{
  "num_hidden_layers": 14,
  "hidden_size": 384,
  "num_attention_heads": 4,
  "num_key_value_heads": 4,
  "head_dim": 64,
  "intermediate_size": 1536,
  "vocab_size": 24660,
  "hidden_act": "tanh_gelu",
  "norm": "layernorm",
  "norm_place": "pre",
  "norm_eps": 1e-05,
  "positions": "learned",
  "qk_norm": false,
  "attn_scale": 0.125,
  "bias": "all",
  "tie_word_embeddings": true,
  "parallel_block": false,
  "init": "normal",
  "init_std_qkv": 0.0293,
  "init_std_o": 0.00678,
  "init_std_up": 0.0293,
  "init_std_down": 0.00277,
  "optimizer": "adamw",
  "learning_rate": 0.00107,
  "lr_mult_qkv": 0.5,
  "beta1": 0.9,
  "beta2": 0.95,
  "lr_head": 0.00501,
  "max_grad_norm": 2.0,
  "warmup_steps": 455,
  "schedule": "wsd",
  "decay_fraction": 0.946,
  "decay_shape": "sqrt",
  "final_lr_fraction": 0.1,
  "batch_tokens": 65536,
  "max_seq_len": 512,
  "doc_mask": true,
  "train_tokens": 950600000,
  "max_steps": 14506,
  "dataset": "wikipedia_en"
}
MLP neurons of a small language model. Each row is named by its layer, matrix (up: input weights; down: output weights) and neuron, and shows model dimensions 224-319. Each number is 200 + 30 x the weight over its row's rms, rounded and kept within 0 to 999.
After each neuron's rows, "raises" lists the tokens whose logits its output raises most directly, leaving later layers aside; "fires on" lists the tokens most often at its 100 highest values on Wikipedia text that the model never trained on.

L8.up584,281,218,197,252,187,202,209,219,136,246,212,242,222,206,239,179,212,236,244,197,199,218,226,165,177,215,260,180,189,215,168,247,244,236,196,168,232,255,218,242,202,182,234,234,175,106,190,240,226,180,226,223,189,172,187,188,207,192,202,203,165,222,211,193,199,238,169,208,219,231,157,215,214,217,243,238,179,180,232,194,198,193,179,228,166,209,198,129,200,180,191,190,213,239,182,173
L8.down584,208,139,185,227,216,194,225,238,238,242,226,233,230,197,209,217,199,222,140,229,225,178,230,213,191,220,212,168,199,192,155,200,185,244,250,200,208,196,209,243,251,203,200,230,199,165,246,213,203,202,161,255,187,155,181,202,245,188,227,263,187,213,241,171,225,184,280,159,193,150,155,213,252,175,236,252,148,228,190,187,200,146,180,182,185,172,182,197,200,187,219,166,196,183,185,167
raises: " that", " which", " that,", " whose", "0"
fires on: " and", " but", " he", " it", " they"

L8.up1146,223,176,191,240,217,165,207,175,258,165,193,177,176,149,246,200,210,187,192,209,231,217,194,255,184,189,230,222,223,236,161,175,192,218,222,198,198,210,177,211,173,193,159,231,143,172,154,249,194,226,217,258,258,234,228,287,168,202,140,195,205,218,199,172,201,242,248,261,195,176,252,226,186,185,201,177,224,230,189,234,202,200,183,254,200,193,173,223,156,201,209,181,219,206,195,233
L8.down1146,189,262,193,163,201,189,220,226,188,240,176,176,169,152,248,193,184,190,182,241,200,200,194,175,170,173,169,229,224,173,194,189,196,168,181,232,243,184,161,188,173,179,149,179,232,135,208,242,246,224,151,183,195,249,253,233,185,222,175,87,225,211,237,179,218,183,217,198,171,212,236,210,218,281,179,218,180,189,192,221,197,179,215,232,195,223,243,219,133,182,189,207,174,186,229,190
raises: "==", "==See", "===", "==P", "==B"
fires on: "\n"

L8.up899,222,275,219,251,208,150,205,213,197,184,237,203,232,250,233,237,223,141,180,180,208,196,162,189,215,187,173,268,193,209,219,228,176,162,296,161,189,189,214,189,190,178,197,243,172,208,184,163,204,199,231,188,192,202,164,216,212,209,244,177,190,159,187,246,154,174,240,220,220,159,202,174,215,218,174,175,250,215,232,201,184,182,210,184,185,161,247,158,218,202,197,256,189,243,200,224
L8.down899,201,210,237,240,175,172,224,185,180,181,241,203,219,245,141,255,159,160,137,182,152,242,142,178,173,170,225,221,139,201,192,160,226,170,185,216,198,176,267,179,171,220,194,243,202,180,188,167,242,202,208,182,185,184,187,219,229,208,233,202,225,143,191,224,120,182,223,197,211,178,188,185,186,160,242,211,198,206,151,257,205,194,243,166,215,175,223,188,213,174,231,163,232,188,208,229
raises: "|", "\n", "Th", "-", "33"
fires on: "\n", " |"

L7.up1413,216,211,197,212,201,202,223,241,211,195,161,222,194,218,225,225,207,207,181,229,200,239,242,154,163,130,246,242,160,192,190,193,192,184,265,164,239,212,210,245,192,163,176,234,165,163,169,156,241,172,200,229,218,214,175,180,225,210,176,199,200,160,211,215,226,199,159,230,170,197,226,214,168,176,255,248,172,171,134,162,217,206,191,239,175,176,233,207,183,181,199,181,172,276,218,159
L7.down1413,203,189,197,226,206,181,191,216,205,198,210,221,168,206,237,215,165,189,223,181,217,268,220,173,180,187,201,203,210,191,222,165,202,181,164,186,210,199,192,209,199,198,195,215,182,183,213,222,193,211,228,203,208,216,240,210,185,197,242,382,213,201,236,210,225,180,203,214,193,213,186,236,219,201,213,195,181,203,201,158,204,197,198,241,191,179,208,207,197,182,164,189,196,220,163,213
raises: "|---|---|", "===", "|---|---|---|", "\n", "===="
fires on: "\n"

L3.up527,226,235,195,181,200,192,157,232,178,150,170,170,266,206,259,153,169,205,189,180,220,189,209,243,200,220,205,241,200,172,186,218,175,220,277,220,174,203,214,174,186,152,225,257,218,224,205,179,220,233,220,230,177,178,216,202,164,205,195,205,170,241,199,251,139,185,201,204,234,173,163,164,210,185,206,173,214,240,217,203,185,193,209,174,233,231,185,245,165,197,208,208,143,270,152,170
L3.down527,239,212,212,193,202,177,185,191,161,193,249,217,227,211,245,225,180,202,200,235,242,175,146,190,192,224,179,261,211,226,223,215,251,144,260,189,233,157,204,201,217,165,145,206,195,227,184,168,184,169,181,192,208,252,142,160,255,164,179,153,201,179,201,270,174,163,247,188,178,179,225,180,206,221,181,194,174,212,211,225,205,176,205,219,217,172,249,234,204,191,167,184,198,199,213,162
raises: "shire.", " respectively.", "11.", "ihad", " Park."
fires on: " |", ";", "T;"

L4.up120,251,210,267,169,209,212,192,183,228,210,196,209,153,251,263,163,231,175,171,213,231,191,143,188,159,199,166,261,176,178,206,209,230,156,268,191,206,201,182,223,190,141,190,219,166,202,138,178,204,213,151,219,223,199,175,198,162,194,180,205,232,173,141,209,168,203,236,252,179,189,231,217,184,232,252,253,255,215,203,192,207,270,224,180,222,199,260,183,222,206,208,192,233,232,191,285
L4.down120,210,193,251,259,205,182,223,242,119,202,215,200,206,243,215,203,151,163,191,223,201,221,207,180,167,196,143,265,210,185,197,213,175,189,262,211,196,208,173,234,243,196,212,212,208,247,180,193,156,201,185,240,206,188,177,188,186,203,244,191,219,165,228,203,215,154,235,207,158,140,211,160,182,206,198,258,204,219,151,270,205,186,220,163,186,190,167,198,197,215,217,229,206,226,169,215
raises: "s.\"", " land.", " world.", "ics.", "|"
fires on: "\n"

L7.up18,222,187,203,172,205,180,211,223,199,184,247,201,214,231,190,175,171,165,173,189,235,209,168,162,172,199,205,219,154,202,188,222,207,203,269,180,224,208,182,202,211,211,216,230,197,205,201,179,147,185,153,202,195,157,223,187,198,214,199,174,215,160,200,257,148,198,144,194,198,191,152,172,168,174,229,246,216,235,231,233,158,254,203,211,165,151,227,200,193,200,158,227,229,156,205,204
L7.down18,197,194,192,275,169,212,218,230,199,188,198,218,270,210,163,219,232,212,153,148,146,184,178,212,151,150,163,260,199,160,203,201,218,171,229,182,189,236,179,193,205,251,198,178,217,203,218,159,164,177,153,200,201,177,153,124,246,166,221,194,229,218,199,201,160,173,187,177,164,181,198,183,213,163,228,205,159,185,179,213,188,199,221,188,219,169,166,192,156,206,145,207,200,152,208,217
raises: "\n\n", "\n", "hed", "rd", "]"
fires on: " |", "\n"

L4.up1411,239,235,215,208,225,159,143,208,205,229,227,204,182,180,215,214,188,207,173,237,177,194,217,216,181,210,225,207,197,205,194,200,187,227,240,181,187,222,115,236,204,203,231,263,198,137,175,213,165,226,168,235,186,163,237,185,141,193,159,223,191,189,156,230,202,246,196,216,226,179,220,249,164,246,234,215,178,223,237,225,135,204,194,259,178,216,207,219,182,219,204,166,192,243,215,215
L4.down1411,203,202,290,281,208,253,226,213,225,169,230,206,203,179,215,228,249,215,249,197,207,186,235,182,202,184,283,216,244,195,197,157,241,162,197,195,204,179,171,212,226,227,222,178,222,183,160,223,230,168,191,172,259,195,192,268,221,219,160,170,146,228,222,172,200,201,184,223,180,143,167,214,265,187,183,205,176,184,171,217,243,224,234,192,254,222,229,223,204,164,210,215,203,182,249,235
raises: "ful", "less", "fully", "ary", "less,"
fires on: " |"

L8.up1163,193,240,112,217,263,189,202,219,235,168,191,198,207,223,223,206,201,239,202,202,240,187,195,196,189,137,197,182,189,203,166,217,193,191,191,188,178,161,236,215,137,190,210,198,164,267,179,184,209,209,231,186,237,215,186,145,135,202,165,184,199,226,240,220,219,244,200,201,209,172,201,207,158,190,245,158,168,259,251,182,177,210,179,266,164,204,233,163,192,197,176,217,235,210,180,193
L8.down1163,179,171,218,218,220,166,214,236,192,204,275,173,195,193,194,241,185,164,227,234,236,219,211,242,184,202,181,201,201,213,208,227,171,80,206,201,163,179,199,129,164,152,139,204,190,246,200,234,207,174,146,256,228,223,217,191,223,179,186,243,201,158,160,165,230,195,261,224,154,222,233,208,193,240,169,205,217,234,199,238,223,223,158,169,204,248,174,211,191,176,191,248,248,205,171,198
raises: "|---|---|---|---|---|---|---|---|---|", "==", " 2026,", ",", "==P"
fires on: "\n", " 1,", " 21,", " 20,", " 16,", " 15,"

L7.up479,271,211,261,239,213,177,208,236,199,208,242,226,249,229,212,233,220,172,191,221,189,226,163,163,159,193,157,256,185,206,210,201,221,205,249,164,192,158,181,221,220,142,167,165,187,257,235,179,217,217,167,215,208,191,173,195,102,163,195,171,185,212,230,285,182,234,199,181,187,122,221,172,158,256,218,279,246,209,181,170,191,234,236,133,192,203,270,242,206,255,176,202,236,196,196,251
L7.down479,225,237,203,210,221,184,220,203,195,156,223,201,186,255,170,191,178,182,212,221,180,237,152,193,165,215,153,224,227,153,211,202,210,198,207,165,202,218,227,265,215,158,199,167,213,273,252,204,144,221,243,145,207,169,133,170,176,218,222,90,195,201,218,219,180,181,244,131,204,173,241,165,197,208,255,251,219,194,146,200,213,210,237,137,217,183,220,242,236,185,173,191,211,218,152,237
raises: "|", "10.", "\n", "4.", "-"
fires on: "\n"

L7.up170,201,220,158,212,188,187,167,247,206,238,236,235,220,162,186,266,264,212,186,208,211,233,234,190,150,121,239,304,194,246,185,224,197,220,185,163,208,198,196,187,269,202,192,225,166,182,137,113,192,195,167,195,174,225,134,186,190,191,196,213,170,201,160,185,198,181,195,211,247,163,193,186,200,186,166,194,164,168,210,229,219,249,207,191,158,192,202,195,179,240,223,206,192,181,210,214
L7.down170,80,213,229,200,233,217,197,217,178,237,137,226,233,182,187,179,131,160,170,215,190,240,187,207,202,213,236,213,238,229,133,176,189,176,157,142,233,181,185,201,204,193,223,217,184,182,140,202,228,188,158,172,191,137,202,221,145,200,211,286,185,163,239,224,192,245,219,229,216,180,201,169,215,182,213,200,203,204,227,251,227,209,175,194,186,179,210,202,163,202,216,223,244,277,231,219
raises: " another", " any", "out", " a", " the"
fires on: "ing", "s", " a", " her", " them", " the"

L7.up144,200,159,229,276,228,173,185,196,200,153,187,143,215,234,193,172,220,182,189,222,237,227,150,160,209,203,227,230,199,191,169,184,178,178,274,184,169,198,183,196,190,192,246,204,179,249,171,205,220,216,198,217,142,194,175,156,171,195,184,217,201,175,197,227,171,192,157,254,214,179,181,193,161,192,192,243,186,221,162,209,185,197,204,222,135,171,221,143,204,206,208,221,174,206,201,229
L7.down144,231,184,210,210,225,172,239,206,163,221,241,200,212,251,205,209,170,187,173,207,190,213,192,184,181,200,197,211,193,146,203,174,202,199,212,200,189,171,203,210,200,225,211,197,170,212,200,226,214,211,191,196,219,158,175,174,189,199,182,399,224,124,238,247,205,166,183,197,169,232,204,185,160,219,211,197,159,240,202,198,240,225,225,211,194,167,215,213,163,178,166,156,221,209,176,178
raises: "\n", "|", "\n\n", "Representing", "\n "
fires on: " |", "\n"

L8.up129,278,198,165,151,193,189,172,260,198,257,169,182,222,179,173,185,248,184,177,200,187,236,210,181,159,169,253,221,215,255,175,219,185,223,179,209,214,203,198,185,202,221,189,208,189,198,215,218,234,189,143,234,175,170,191,186,200,205,238,173,233,213,206,142,164,227,184,143,234,165,193,200,199,229,203,234,180,174,216,183,184,195,176,191,182,161,231,202,215,266,220,212,205,162,147,207
L8.down129,199,203,196,167,168,184,189,214,165,198,176,184,217,129,220,204,229,150,172,173,210,166,164,168,152,233,202,170,194,205,233,202,220,209,216,177,225,208,245,181,150,208,224,192,197,162,220,196,280,221,221,192,171,189,178,207,186,204,244,128,195,178,200,166,132,221,194,169,219,208,238,197,243,212,279,196,204,154,227,152,198,212,138,192,189,207,182,213,211,187,164,191,196,238,203,244
raises: "age", "age.", "right", "en.", "en's"
fires on: "b", "sh", "k", "st", "z", "m"

L7.up984,194,200,174,160,194,137,163,246,165,270,228,174,207,226,225,191,232,217,213,204,264,170,195,202,204,223,251,186,184,168,164,204,141,211,186,218,193,222,223,207,199,172,181,206,205,173,206,218,265,198,182,130,170,230,203,191,138,205,178,207,189,230,245,206,228,174,181,197,201,172,217,230,199,230,210,182,212,236,184,171,252,185,249,200,191,215,258,228,145,187,187,189,167,233,201,173
L7.down984,260,202,197,160,180,179,178,163,211,232,121,241,216,178,254,206,239,191,216,128,190,159,231,188,154,259,203,203,209,199,197,194,185,199,172,235,220,190,169,164,175,199,236,235,182,208,249,204,212,209,206,166,160,177,256,190,198,176,178,178,230,162,232,186,255,186,164,236,227,239,170,170,230,176,222,189,195,217,137,241,221,221,217,201,158,193,179,165,266,175,196,162,169,267,211,173
raises: " 2026", " 2019", " 2023", " 2017", " 2009"
fires on: " the", " a"